From a checkpoint of a small transformer trained on Wikipedia: vocabulary 8192, biases.
MLP neurons of a small language model. Each row is named by its layer, matrix (down: output weights) and neuron, and shows model dimensions 256-511. Each number is 500 + 40 x the weight over its row's rms, rounded and kept within 0 to 999. Numbers have three digits each.
After each neuron's rows, "fires before" lists the tokens most often just after its 100 highest values on Wikipedia text that the model never trained on.

L3.down1162:462492462461507491447493527504528502538537492546490529512487510523587506458514517488488520510560454527445464490476509494536502463440429464485475476527477528460455568442496479551484457493496501569529499494504603449484512471552477457531445466546578429539502529454555483523487477510506519585525488546528462456448478553499486506501509561488515509541547541511467495487531489483499484474592464593485547479550482541445470414492501485526459414528458521495549544593459533479477547482497471485487461499540502487465506481445515538465502532533415458513523475457477582507495541462526523498454477553552545452506517500479497447530472432442486522511584471424499478499431505482518491530508454502462551522424491455436512516566526470577440505460498517530490501578450444508467483482492585
fires before: "^", "-", " (", ")", ":", " code"

L4.down1652:563457456498607426513495471530506499527504463506424484570581525600477446505515491419500494567494490447532515492533470470543532530526524468530519435509529481474469476508484443551495446451428546479432507504487452573483536522542562549515415471507480515491523525488572486573502451516491522511529551500503422468484477512503441455491466485566523510492489528505533544515532443581486467473488535504527499521541462524547527490504489542558456522461529486442503457485472523460485507514532465504506471448465455503526440479469550506505431509568519428526480562472449508462563441471439492447507467506529542517509483547548431517512540450518587521496534417519443438495532508478484487507456548522503540469510514493496592543472505515573430496565458539480531485503531574456464425496512518
fires before: "="

L3.down139:551481454551514440493511534508516447536472555559439488541510475470536518477550496491539534526537561546411467535533465524487502597487497525533490557526537530487509584485501385528499458488449555464483458492501453532500505573532508449528460506501499409446487517585550434522524459474488582504502456439490535582517538508443536481514513543500499499527471452576511416479506506464482508595547453385534446533575528516487488424474502468513415443456453545539550487554517509500524493502504480513486518478501478476511535538578490527497522482521497562441541513482575529481478529511479425480490510565441480508538488511492433472423447510464570495468470492540474471489438503472413417499504512497497507468482541489473624493512503478476517516415443448536500539488511493519532444562431509
fires before: ",", ".", " |", "9"

L3.down1227:514612459419483510449431506578441493453519523510529515515537540430550562483445509565509479516519483516451491436466535424500602380469521541553478543510479470542494513549494495550449513458505482450483505538497471572503500468540556476483544488514472460483519443497481474564536502548457472428494512576456485463487510459566492503565555517513505496477483473517581573538508566468470461501468506512559567453494492524496479547513561506549507546420478541517481478535482486520532530439433492486406566456487505536557539441506510593529508449491493461500531399478449542506517391526513464512542556458498521499528484512478569579566515462498526515500500443483528644545461520510492533530418559477467591463512512480512538464533444526534451521514504498479508530435514525504485526541499533
fires before: " |", ".", " −", "3"

L4.down36:574476504475472540470473460549516432519454536556486571502537568431494511510529544493522434466447506474442495431464529451444496541485459479487542558443507537529572487550483487573516540475474463575533531524488448436468450489538525465529521555453500520526418470580554534525529471502469504541487433594470447480450566594461576478513522479518498516454547494515474509466454511491501565523437530484518477504499460526568538479518500458570426451442486599488508596474557418533540458568432508478495522525443531570419459490590441555530503536537485550485514450523550493527470495459472543457514551442484502501444598433516444450426548575491481510481456501464525530485536534423492487476512479541437477505551490520509492499533520469477533516456509461543466509545467428546478560516501468
fires before: "-", "|", " and", " the", "$"

L3.down530:524552415466469451486485489557522505568498572458557486528515571455444462480474570530508491565456509560467475478466456524458483498501480551547515528500410425495468515440481469527482556518470441532497540510506573449492591476535506530479508493540492473476491469516497482433487509473549481546526579462474518414513475535557545411402468498478506491520546469406505496504493505479493557504446503555506534515548457415578455491545483475619534516529452499422461534522435510519454533491524539515548565464447520515555491525533460485558493503441490490527489497513609551433521483494514619445558544498478521505421517518545461460464468479517485427456543477492500503475469494559549503531575484505494498493455479527432493479522457571406510507439446465526486512560517522491502474494478496
fires before: ")", "–", ".", ","

L3.down283:530476492545561505506478564526473424520494506538521537551439457528536537498611484481551461432460589508475515463443547473467524536476467498479492542555508465470490484505494533527530478556468458521584444500486536419446477452528532535563514526514497559461419506489489508480516467487586549575462497522486516560525524512500529499510497456476508499465571520442509492480539540524532513524452532462462531426455531472470490476505484415514513521567514557507583442514555499499475464512535583497470561534508580500469427542521513521490566582500466551444498439457547516469420606465590517507515416474405553475510490466410527491455472523470490509552490549487476596496478526428519516529469519525487531515481575548512464528565472507477510482502550509564490524487506482487438456478526525
fires before: " |", "\n", ":", ")", "|"

L4.down527:556451462485543544480432503504501484515527491522466530459582561470575492461475574498509548533597497538520562500455532513443522399481461456483472568525555451530495516552556444529546448514493518484427522500497507542519537465484511493512471477509514508526473510468553507536463487411488516485543529531505511546521563571521469438560535507555509515447512523467511510484440445452538504492460502521524437548499524423447539515493496543486494501579556509502467567473441501506520474530413469560404522494478520454503487573556492496484473403487508498594489505551546577495457523556440473483481530457474457517532501582499480438442506481474488540425546477469459542617502533519525543519479531506477497498508444506516524447471473516484476536526486517476456528490529514507405553590491524
fires before: ".", " |", " 01", "  "

L3.down108:521371528511492556454505512453489522509423468481454469496537540571480399490478525461520500550492519575501501450540568513429598400490455481480538477479453481530459497544473563552493418501538459483464473539512546496420489488589450443500446519531482462416432496544542550521510573436458474491527461471465569500445489517544447442554495530546509505477512521474486490479493523509394506548424546412537422449500515494577570522503535587576453546488486506511443468544501538517514555495441527543470560468514467564465450539541480520502491463508509510502545532502499510472526565473548498498479486480449532511526509522441462563520570422495515548506513510584457520443500499506437480521470534500477484484478476487498537435585450467529511519416501466526513530475526549495422478560500602
fires before: ")", " |"

L3.down936:527489468559502509568505437463482443548507436478458515470500578565525419450431501514453514498505560491492485511456498470508512462556507516471544525461457475557483509536465516494461475500472474444462520509514553528418486525501528520509534530472527544557493454438511535446564507428471548506477456512513416494522462536553460532567446477509453579550535492437567440435508469602516394541519547557469448572544446556484506558582481486498481569563517467443475454496472506541475499454575431537505508524428529578568445544504517514506466487500510491478462543531476531556476430520533522557500450451511497534462530550535510488454572484487525501468442505514509476490465495475474518545439448516547515437531458499511524506441538536500485513496533528459537520456595548488463572439561527
fires before: "=", "|", "The", "-", "In"

L4.down112:557492479575555510541529466455495440495459436506478500546510569535517457465475481513495545520511593511490525504481567413495466479565482464528527528487470503525486449539512542529544511477520503442473475534503516499452516496473506456534540563477525530550496442461493502469519477429473565477502546490558430509498471539532529535470508526568520515541502488486505498523544526594518444523484547491481489542498473515498525527544507515495562517533503426494447427425518516420471512466536495568541498494395562537578422516485445473456431441512471514534495541444426518554482445475499493558535444481570502531534504592499520460505632433543543493446464473502538531534461537494473494593431472462542486417513504519497564462491472503483453516522533523431543471448526534417517452440503544
fires before: "=", "\n\n"

L3.down366:525455444501470475448566487511491525543506468532470470593515471509429569489498565474504475530510521441504525547491504449468546541499490497504551466465578507499487488464468494470495405491505583470437449545499516489488521472551553492553389468573521517547500522563543444551436524539516493500478557531524541532506488495495545486479430532511506492559506525536488471433545470473486418545523543513476492567551569479587524536506501571466443426526523519535444517481439542468429455543458545487553481536525483472503455579417469564470503445553482553513471527443550535466457486475481469537511416513504551501447472482496565462513553469450557494496533520471529449515547540432516546433438511504589534521457505546512511502516522470416494527550490510494509532560453487505541491497580503
fires before: ".", ",", " on", "\n", "″", ")"

L3.down1708:489553538537496524452528492428489549486451475575456533504501507467507486509453465495517529463473508428541437489488538478554571526617434506496505508457511530532520515490560468491482524433493465570566472539492503473541541484495500467555522473567537537505465448523556556522499518538424541492465474504526485448554546564482475550474465498535505520400535414501556580532458549511549454470465497561498398526449475526532548503503496494521527534512453498538496570478487457470464519511462534490461501494452482469511449467529448472464532445524533441448530438464471440482517557449483474500509495447577506514555510521489475501474527527502492504463505435548535518392507497490490450495447441546486513514574409497491486592517468537490529485501469536513535550485478446515449479490503474
fires before: " |", "%", " is"

L4.down865:518461477499541508443504586506460510470429473524517496509452551501462464466530546516511493480537442522499512506541515561524430413472367511468482557506442441536488561554485486470511498435539557497513530480498529419428538531527448498462550558539433457487454523539524478542526493558467521533466470569538438506534438472573474473472510490490534440515496440500504446519558485459492560496500475497485495421463499516474555516456562472533450600387505525516432454515513463531450508491472460526549504556426526438491456479453491547477450494414517454538515486500507478562449469535469516562501476540499544534463492458488523495474525530512455515523578464569578536525461486456477481490465460494475483494449542495494547510518511618500490483473533492437460451560509467445546455529416516
fires before: " |", "|", "-", "=", " Notes", "\n"

L3.down1133:520480607500503537535471506583505488465491517566532480504508469455432453454472487519505496488504503544463459529497503537518465450539560534457524574487547475509475492579471516471455581470564441483452466428506486548490477451493511473470472548528476459486532487519499456570541555482452509528562533495472429493426510502426479498466529457487481535518483527508555503442428451470505471454464463488564557524465570498551432481465518501550489486539453541508561502576554476492508546530502424448513427432525420470422513508553539491511537448431569562541537498475524482479503494552473547497503502480492595555487456438455457444469468533493482466539505474431500510454474497408477518567484436481541523577560481407496495521552501546512528485475482524470511541475559465495494468469511537
fires before: " |", " 0", "\n", " 2", " 3", " 1"

L3.down176:577479455460505480437492544512431468452454467434492507527461520506534517499492558489518492508600488521456528469484496523515579504509499512551543517497462480513528495514552489479503458479567531497425472557528540439507502475539524481500456510530466492517462501557470500530425566511493450537466511428535469477551474529579528496496522470509495532476495514513564504413576482449418524499526487507528502467492524519465525480550419512431580515477478475520400514486506468536500513539481519471518390461537484479495437502537476499502476507516558524529500467430509454528457511461504479510515414580466553543510476509474537484525530522463488538482464480509512521546502514418479489549476511490459498480558525477499481536494448511515542507580486495518472446473472469501503502531542530
fires before: ")", "–", ":", ",", "-"

L3.down284:541476526504496478501500558498529531598482486488467485567541530526554534425601369466580532516529572522496464546505458497487513545532515433501463509518530517480529498478532490465511549484458478543535431527484480508590483502479536540555478519495514560474469510506460564542535516494553540524456505555466568511548584513488513457514503453516499482404510493530454475472545442538485544518526481498509485505466507498569530502441456468429453472454524528560505476486546513520551483554419516440461546552495469477475420503523481482536560490533388490437494499564563539505516513473498464461474447533542486502536490558415516487489506489478468536492475438473561540507408531492545432564462526517552484594513529554469393466512518506565508488518537549493523530510481450507538539411501455
fires before: " |", "\n", "\n\n", ":", " by", " ("

L3.down943:396424424463517526529562472525535485492547475444496502521437519554543499511475513470453535466511559527499437525490478482519485552506509580547516571502460517460424556478494484533539479520471589478477436547492496469528468503438490495531565504455502531441416518504495565556509458515573496511617499521471528445538542504502483503460478565501469548529542431520534480535460485508443506466469476515546451565432544483442472540523603440498477514484502511440537472495551607494483445537574411527561480574509555524495505508515483519426465457460497507518501473503531425542418416518522498437525467478499495554545530452504473461558470483577528451528538534520492492465474468532520512481476487495467586469496496469508503553477485487422546490449456522477466498492540458488558429499495550
fires before: " |", "."

L3.down731:574478527498421444537516537468476483564550523456462554529577473473507483484534499516526480526516493530483525527397467440524559538531556450525551550466532474503486507480538472565513521456483463513507481540632430471527525503492447484455464441496438493471522475449468465527475479455551532477502468494519551502562465475463452496480528491525570431511505521505563416490499471534525420471438501494408446451454514434520517459563527495560543506439428499478532513466478491445474511448474537511505449470508513500495542560509421465542543493504508496521533495516514497526521534471503462397515438567523529466558513461523452437499510518527428523526484397478505516564410451576455475500443566575505529490449543535490526457482461505517495490476454545445451549497485561536448490604501451
fires before: "=", "\n", "\n\n"

L3.down50:576559496474579456578524508514521482475501489494503463569471478503372526482539502524492506483540492504521470466479528445518605518486549482481537547462485471525538522540548485532494513519529527473550492500509460468489439538457413494553471423512459511495506479512510513505583438555484473494547505519540505510489504484468544472483509518536497465406493538445451486443485461466433544435459441491486540543491524546415521468510598501483572511507579436548546494488463573503426488495525539409468467543400485428475466474556444540489453474439501478489569507441457505494442499512514474444506453521415495506443498442483589525536532388524485422550555501538507505514534474502473485477428427517570471545451473570539458492511492524582536493527568555480469507473506419482523498546517562
fires before: "-", "|", "  ", "\n", " |"

L3.down1581:461463498477482538496528485494555464489565529421490470520522512457531601547483475429508512429575511490486530547495422559530486445540484560485533552508561520495465465543524410453504515390504536475549509450497449462577445481487517476456471468519441558489470451393445482453457513493510559500572522543507538518479492465545547533456469490484505485495486422514559512502476494538485488496506498520519513482444483525504514546488488494522500525520448471412561510445516568515431499470538507526497509523497517531512577524434528461493527480497491534513427519465484564430529523485487557446492507502643424443505504501528493449533539503486520517547510514541417516528496496514533516557526525438469576519515501470515588488461559483525512472494510473476513475493552544507480464570428496
fires before: " |", " the", " place"

L4.down1735:511464504525485541487507503447451477530591459496499505501384551519531509500484443501563503495509515525505480501519494499439544455471473502531563540440468501520509502439533511526526488503546530468498421500514489474511494387503455459452432481490468530548530455473512524517533584484513469505552463532541460484485496407446419460501548556451526460522453613475478496479481457551459453481461495444505523468487489478601509425539511489514464525470533486523542522567515436443448458464529505541471495511555462470503404592516457439496472552525467500464421525522466531476516459520502460440487511471509535440499436538555539561470462506490568527559458505521470447530561566480516571519462471509568505511497478426462448484573540496497492544436438530496435541561521506525575480479515546
fires before: ",", "\n", ".", " and", " for", " with"

L3.down1278:412512485490549498496487462530475532432573508515498525535512547514488477500557547434533477560552465440484486488522520526496513475510447431506510502537474432470537481501574467458507530572486473512448480566513513487543546441455475495524512543458522477600517502527477563442540458560502483465527502572459508444482539437451445493503495513449530497450473436583556520446452474496470506511456469469565467498505541512448465491562478489521472483513572538600518529456442583465432575514491483527449454429519556506477482439498489471459525457492542500496428510445642561526498530469480618454526447511425470447537499547472557482476474457534520511457537495517444492473460558451541527464506526503464503528496535524496549493533461483502502472525490508490545500495537497489462550456473515
fires before: " |", ":", "'", "("

L3.down743:538524504501470476498500443558474452474540429421552494583485449536505547513463514488551460526525473447496482509549485497458472461449517490506417472506429477488507493501587485509466525457542555484446430468503445515451511517550496487496553556512474543448549474535479539466470493499469542503498527547554485527477460495511470475491484593452503492466507471534501477475546487445495457505468484517545459515513417502517537512482471514492490521489437546502583504472549591544545539472538328481500482436537525491502520524492490534526611435411463517537517521444505534565524506509531543465511553549462451494485529539474494440547516490529560493527545556556562517447440540548483488496468410523549524473549445412486516509473513511482459495475487510451475507489461555564453422521396565
fires before: "–", " |", ":", "|"

L4.down1221:551508510493521504438535544485516450509531509436487526489452537471496442501503538477452443495457526519459470493489517490410526507501464433512585472488443532532506498528476507501515486437520399446497455527522543513440571462516484531520440526496437578510495508504493575436534537529517500540437470553464539547427488522525432478525580534554466539519503487455540509492493561546465588438500491447477444487556524440509500517490550509472510512534570505514503494548542489509560512562434500503570470526497527550509450554521439424446534451454494564539493495511498514431498511474523469464520524464507512445500489511546519496462499464452482452580485500420555478542498483496438486480447473521525425541549561461471525523533485429488586537524514465507514473505599472458534514465512476
fires before: ",", "."

L3.down62:504523499539429521546489467441534513488485541576559471549580488536463489476525440522577460544464504560503495498539449544475448543518474531500487476478489489504512465413515456421467527499537570524548556425506615481519460557443515520512499526563482476585474508516535419488542468554455500513500507490466442451508458511504498548368526468471456540495483507412543494523501472534530520505460466492456470492473462532451443461501513551584428541529439532468399531558486456488511502419546519393488521466458516484505482467549524436529507551554424507551501528434534488466553521470518606546515538481475502500487518420455542461493484515519546485509498505500538532419540454535547492445540585527516500495460508559492523449529538504482535510473562458472524514537497493559459508539471473
fires before: ")", " |", ".", "]"

L3.down493:486423566487505493553465485488494452578486471477441489434506504475497496503515585539444496453519570568524506454393520502469536485495530473509483552437517441539543480528445551586515499458475470490495487474491545516484540496476513604491549517545518414489403460469509461566493432482530517533547503493509568515484517564497529504529486519487469502521537479479544549404492451419464513472459507447533607523510483478542501586542551482410428500477572545487521533525411528511502545597521532486515510483470584541462489549488476489453464523557512525476423463513514608508495521494521546405504514487481538503471529460475476468471571574461501518466512489489524478543513524470544533522606431437514504579492526454564447451530468542493543513576482472469541535427520402504533521505474569
fires before: ",", ".", "-", " and"

L3.down1553:502431445464535491474474487458541506518466446433471491522460471493609549464524479533486447554509553490522475527537399513525501560538476458546534581493442468539420523468540490503498482442519534571438526487499472478462494506507480540500463441558512459487464507534410481489543491506578417568444534475536531444519532546480509529531510477482487464478448513500540538502533558557506537531448508451466490562468532512484477438507486426540556453488543538475393546482530474505507452511594535454507521475528506416552479445517509475506543479515526409470482485497476498523504489477461455514519487464510456483510574531533551439465523503507538589448539378510494462441517475557491496540487526528483471522519445495474476585486476461527471490534499492541502488496557474551514489425459473
fires before: " |", "3", ",", "2", "8", "9"

L4.down1307:509460488500517504481503480566476446575498533520452511527511473470527581445509510488448459489491516505434503481483595499473476540546519518485513492507481508469560465587462526519467507468529532486500485446500463517429473480547533516534595473558419557501462507527485527530450452466510482496510477533468470544475501470443524510535499473502497465572475524482513517465493598451486567489520553533506489423485513447485492556481505533500427471469482597555538480501496456533511537459435391435490523482478504494504542570576480585507517504520541591510532475469487502445458501497580545498461434454473500533469512458528496426416496499559494533492480435540496442522489496522572478536479537458497527554459530535549551467460515465541483513490520452452538494430609482450548568482481542
fires before: " |", ".", "\n", "°"

L3.down1582:524543516446542435501519475528450483505511468455606511526431484448503460482618567491519386519596495526458497534539484554502500522471523482502579438504426511487468541452504558486502621535508528481537484529506458425526445463519468536525594543466528484471532486548512497444507428456482467505435500565539504551519520537491400483546481515449514492456473454437505523417480544518453576541474455413509480512467448438492443498452509499544420473513543522564486511425477518501522553512510409496519485521500566483505493466496520533492541514456468566430531470450548533511474507498502487498511457503476491503560557594438483505448483518549510535513552535484542565548445500470460490460560481580457520475527542424568526546520441503536471469532541508493473457506537563537454465364447493
fires before: " |", "(", "-", ","

L3.down1008:540463514550496450584485504585491463458470535444526518582479552504560498522478521567492480491548515477501568494475446568486457455538450470553491445569486554531528512528506458476484562514493505466444591500487490552431532475553511493487493494507520444451409515506558489421472500443587510503518505494503485572492509492515532479463488457465482509498514486513535441507538538478503493547471535478617500601574528489555517554450480506430452537487448506420520512501424602516602520441498555568489493439457507568550454519506523520479449442515487512370448508489523506467430561499442545456502508518473502518428579571568568458470525478460574489454527524570505492538503469529529413505472502513527597416521550549566562413532400462506507485408449490479525526483457547515509456527499502
fires before: " |", ".", " (", " /", "–"

L4.down598:438518475527483543495524590475461521521540530525514466529534505498528519540543577527545506485379471540500485516591446553544496572487542536440514536518513502493477515526508470540503513445501504436523450568512606421463491551508590486454484457549460569472520528454432545536555479484509529586481448571435510485483505503466501492489562523512508399487432496529457501473512503537500549481453492470467516461471486473488449619471418482494458496447467487449517503507548472522491507484495438552504471464549499396546497482487541419504560531544484495550529542511543440496475502451466567467541495485519480447468493472514523438427484522471489479473530493564500475491444465475486506440468503412497496485442499561433515496532573597514501541480548496477474488583625477473556469527497451
fires before: " |", "=", "\n\n", "\n", " (", " Population"

L4.down1607:509445491521507538504505443539522498510571515542616487507484470514486499489576503488527502453466514490472487556412539557416555490533488530490529480505510527487538423535450472554473518483523566512520575532513502423541434443518440480506521430477534511532532494519425504428452506485484487468450525533527477506571421464528527470462482497500508527561465405481496484443559557514406481489558495501507451553468514461455515483509467482480508523536481483455545515594560494541527483496581416530504550438530486420470507461614475532517525477507511601517486459395475491526517558463492520479504487519571404540526525516492503449534494520553490501527562510454470537559570464481507498476467508502549507467454519511563497526529457431529508503534476476433472484530473565532516545475487467
fires before: " |", "on", " Goals", " to", "ons"

L4.down1222:552526416539531472494501484459496514542534497479445540559472399489607465502402536492523538452543487470540573474508549451422534470605537508494522630511491570501501459449559478558529440474490516513535437548490422514449477532518480396551436565514486521495518413473535443545485457493525517486498500518503472474565613506543458525560494452485501493497453506466533547509481627507578543489488519553506495476521492541543523481485566433493552512471534514547511502510533538426541462490466505544483497544519539490519434402515454501500526537511453514528508497484451533541503417542533462531512537426521458514446456483599527530497431546489427502446423497491528547605442559428493482485466524493466512534546521520459548480533494506484528480518515468575524546495531478479508531480532489
fires before: " |", "%", "7", "1", " 2", " 0"

L3.down535:525486498519503433539493447547493559521481585491557516472471513521553507414501459476507481439442497541518517486479471459540452464533493521464514474532544484524482494509453511546474500484470450461535490458499444538525506462528506489496499474491531486427466479456529512457544474504536580572511508564541562530484527507482523473549508418499517528551496502542490489494520505491422504568486550461572634497542502521500557538470483482411490518534437516469600439526485569548489476504472513567561521511513510542485542502570519562573449437495562478480463466480474569452527450489458491550495530535491449439510511490569499492510450470561566466487486541581448500500569513500513497495496524469544504483538538538578568514619559459526500499516499481574616493507466525450489481505477447
fires before: " |", ",", ".", " votes"

L3.down846:536440472451560498467453485511411560533517561528486482561461501515521491436522534468549484451486473532486481502508446477550519566508562492422519478461525515492547533459500463515491532534434516564538522433504477515530495480439567504484471514516481503523494496487437453509459490445532469541471482462523576505498420586426425532560541452467464473481417516510552454553472524534483457463487412441527535519566431511504607560529531557481552486486499507438489429517472562597515541544582461451512502451548495501579563526561495524471576492463496492575495534401582483533562537469462550482482384546519450439560466578464492409493489535530531469512456563480467483482524535428443471512550570522552482590465541524519505497540471508512476522542494520450489477458513521495534463493473479
fires before: " |", ":", " 0", "\n", " 65", ")"

L4.down1471:520442518490491460445483489505487500538494524510442453524496500493493509477495494541494539551534531548454457492494523532472488413394487484471557560511529503468513507503537511584437553446589517431464500485513532573480471524524487514525461435507450534506463470607578504482500558539441486487517503493498485510542546487499567523571550514553498515554538510486536521472489488416504550424502488458498464459552483462513540422491545533604466477513469562485506551496479429538514466435493457475462562442464475504430536525407507491522571442552444519512489434465500506444502466418497494564556537554501482516495519458455515500521541452447470502508528486457522450472533489500482508475596475425553527547529464453592512567512503473480519489505487492453483461468536485584502483443482513
fires before: " |", "\n", "%", " .", " 0"

L3.down460:527492517477502547509542443527424519540489522478492514537523563524494609522500517478487446500460529554492502492486512532519594453501477487496486535485499442476539489546511488560504552468479385456513488458497516541502456491428500545552521497531506411508508455550489505454508510502491469507512532568493499537420504471487513544483471474481556492405489475466557473436476539505465503487484497446599486457587509532525512548545545527445494490488424559437498481464453475563474543458516466493514581505566553568465518534441487508415451492491516611454538458547544456448507476558491540463497510548579551507521516493488470466460519488482512501526465490520423513490489522590481520468478478469508519522496467505488541537463516510617564463503510484557508525450496506519464556482527543
fires before: " |", ",", "."

L3.down613:541513489413456525513448421496500457485527431514456485530538447478489532465440552499529498524477530548476531507509457451420486406441473492505508558523517440528460513520571448520475491470528482563444497531528468560531483478547491495524493525551547522535438491498457452467483566518513499538514483552514481525464518460488588454485522540481499551494461488508499554533518518513458472590495512535507467529420586459441534559541493447581480535519562524527519511503431477411506480513419640444559543495518518479450493540532472509455487516532457511539524500533478538467524527523451481509541494564450529473467569489527511464511534439466392532507635455517514507537527479560441462540461473439470518522507436492467429468370517470528489490534533526513528509493550496449483529492500553
fires before: " |", ".", "3", "in", "\n", ","

L3.down909:584557468448486458522549491601554499530488552454530548535509608522555527495473568488595494482467468505504493425508493482520553475606551557549513488483563517542611515518503421533538504542437572464469538493494493496488489493499491508521465535447532490499489450471605496538516473568499509568572507558502496474489543549519581487481488494557559487430508493479450539449551509486564487469478540498477522555532470564562474488539540436512405451533423500550560534497489496476535484493523543494500540532540602404438479485485488545483473522551526483498506455541466481459571498486484492479496476526506505473509517419498428440523453497511466482509518483514433531517512481491512494494455549484512517480451466449494511528583521533580475495552434520448473558548543494531546425449494444
fires before: "=", "{", "^", ":", ")"

L4.down1707:519418597495470554456458529542508504494489481499538487502452492465490530525571514455480457558505464419463546477490498518550507460523437518473425528543520613490494490479459503431444506425493549502478465520489458520495563488578536503441476486479499554519531464442444475455438466519476507553536533447531463500491455443523507489526501456439525520493492541500486514521444468512523510439447457502574519579487495436546540548497473565560586509480564518450505603566503578536605473525508507442518552525494431509519547443474572423509457499485422593517482577576491524499563499501503483594488473503459482477499538541454509457472478504507510507442552551553464487467517505593449565505475405477438526479533464464494503495535507519467452537486531525549563497627480503624474571522497464
fires before: "2", ")", "^", " (", " the"

L3.down377:576532555458439513452497543475560496558509493503549514527489508424540522516575497546485492460509503530495483487458577490475485510569444456501477444566523566518501422508414543474536486561547573446477460512497536523510458511538396567522557493558492478464452512453512450509479475525489525524470439509613508545509456490399505491517449470489531428454557537460512452456484531552509563503469544417530467463449512530533548508441530555526472532485462534530443598529493423415549528497541474498437509476473488461518472540512493546569451523567497501450472540505494506464559546474518467512483513481429534544534453580428527502494526511511499508451524581490524495550478505513526507473490578534481500501452530441454575458592496476599562492456541469590518471486434524533517517459533491
fires before: ")", ","

L3.down1071:568455495501495391512503494539475536432523521495570529479460459486515504492498483484550495399527524494475507531504471430519503504516525487532499548489499468512457531483472445523510465521511531486445465526491470493543487561427456456494530433442526530501481486547509426493444496500546491501490512575524409501469505451399532499427464528496513429539446415489431501503476607519475463498513487425513531521557548559437591557561507514392487483505481426508534486539520517527557495590495457529512444601467494447532392521497516572417490537493509473512549476564423484558451521528484477536514498571471587423565478447446522515453447478511446459491492527463459443577480499529451463518451480486576494442468443535565514553422516426473540480555570535507436494568540490475571411512523490
fires before: " |", ":", "%", ".", "-"

L3.down1599:481551470470466482499571473444561537461469441548456506472559431490458413565492445530473554483512531444559482461574500499505445492567511534529556521443523518519478499566521553520519521498493498529462575501488460496494521527541514432476489506478467482509428440598536544456520528451476487432435531482507434483502604551520554535523505488479530457475493380494499500562519513506456506513512459478470416502525473539487513520488516494528488503488504489533462434475491486487483457439492447451570544445583525554534421507498482511504530477578502545492518518578432563544392413459522493481518559500530493539528502498527524452501513430532546502480475412472513528485499504440473515499548440448516542550512527531569426460528499451514546507477488501446476522478443527507422465503460482
fires before: " |", "\n", ";", "loan"

L3.down1079:481457521535496475452507466577516476476424485482541520504474524496528466527479551485572432500510527481451469520454581432480521517558495484525508557478521481549485548419553525519519532524495518517442539521519452533507532579525489421434497509479527531462488462463440491430443522476494547510521528525477416522480534504503506469545501520556508541577510537471550503474474526555542443518469448527492445569497455524488517569546411452532532499458508446466479469490539476444480460497559511550530532426513477539561421481477478486480486519468541462454486528409446515576475431526488532523504510460539507470533474546495399412541489487477496484516426514462538466508439515537446495535445496528563492484529482499518462583440560573525571495492552494470504531494493545465464484464421578
fires before: "=", " Is"

L4.down814:512470528451455536498534423501545442561494494479406515555498485529557466428562486474525528512577480506553543501417460506420523509511487514457534446555484537469569578546492454565455576522500552474567446541500536522576466499487468461527531500523376425499429482501545468443456446535529558464517508553528486503377446525515541440523562551504535514556500570481492469470560357513464550412507506533483492471530509465444484424485485570469463476475564494529514524587443471479501558467525504438529449474557541417464496533507523575465525540454512553420506558516485493561444545583527483551546487547554500481519473528533467478450506441442511508494552473555551587487519465448475473493459466536496502506517473536467482459545509539521521497498511473489503510444427561476481532514444538
fires before: "-", "=", "\n"

L3.down714:585433501503516455513508496543488486505475480481507489542494495536538449504455504484528481508553492569512485506502530561457514427497587568466453447482474446517479503494461506468526480512582525552479486536511424476480479474504428466514574539524502506518510471521448496531503553531508516525421541531582439503452487476497475493518458518515471468508515466530430523430490505471503548498448476505531538466517506512538549604533475465531483486538528530521481572484446475540507558497538397435560499490575462557456480453520474498460542511484537570541532483530515533472606533448504520435479494556469432465523474586427442445529521454564582549489496581527526519431501487531431508460556433580469544442576539418549537470482528516563477523450512509516444409464472505547495487447499524
fires before: " |", "–", ":"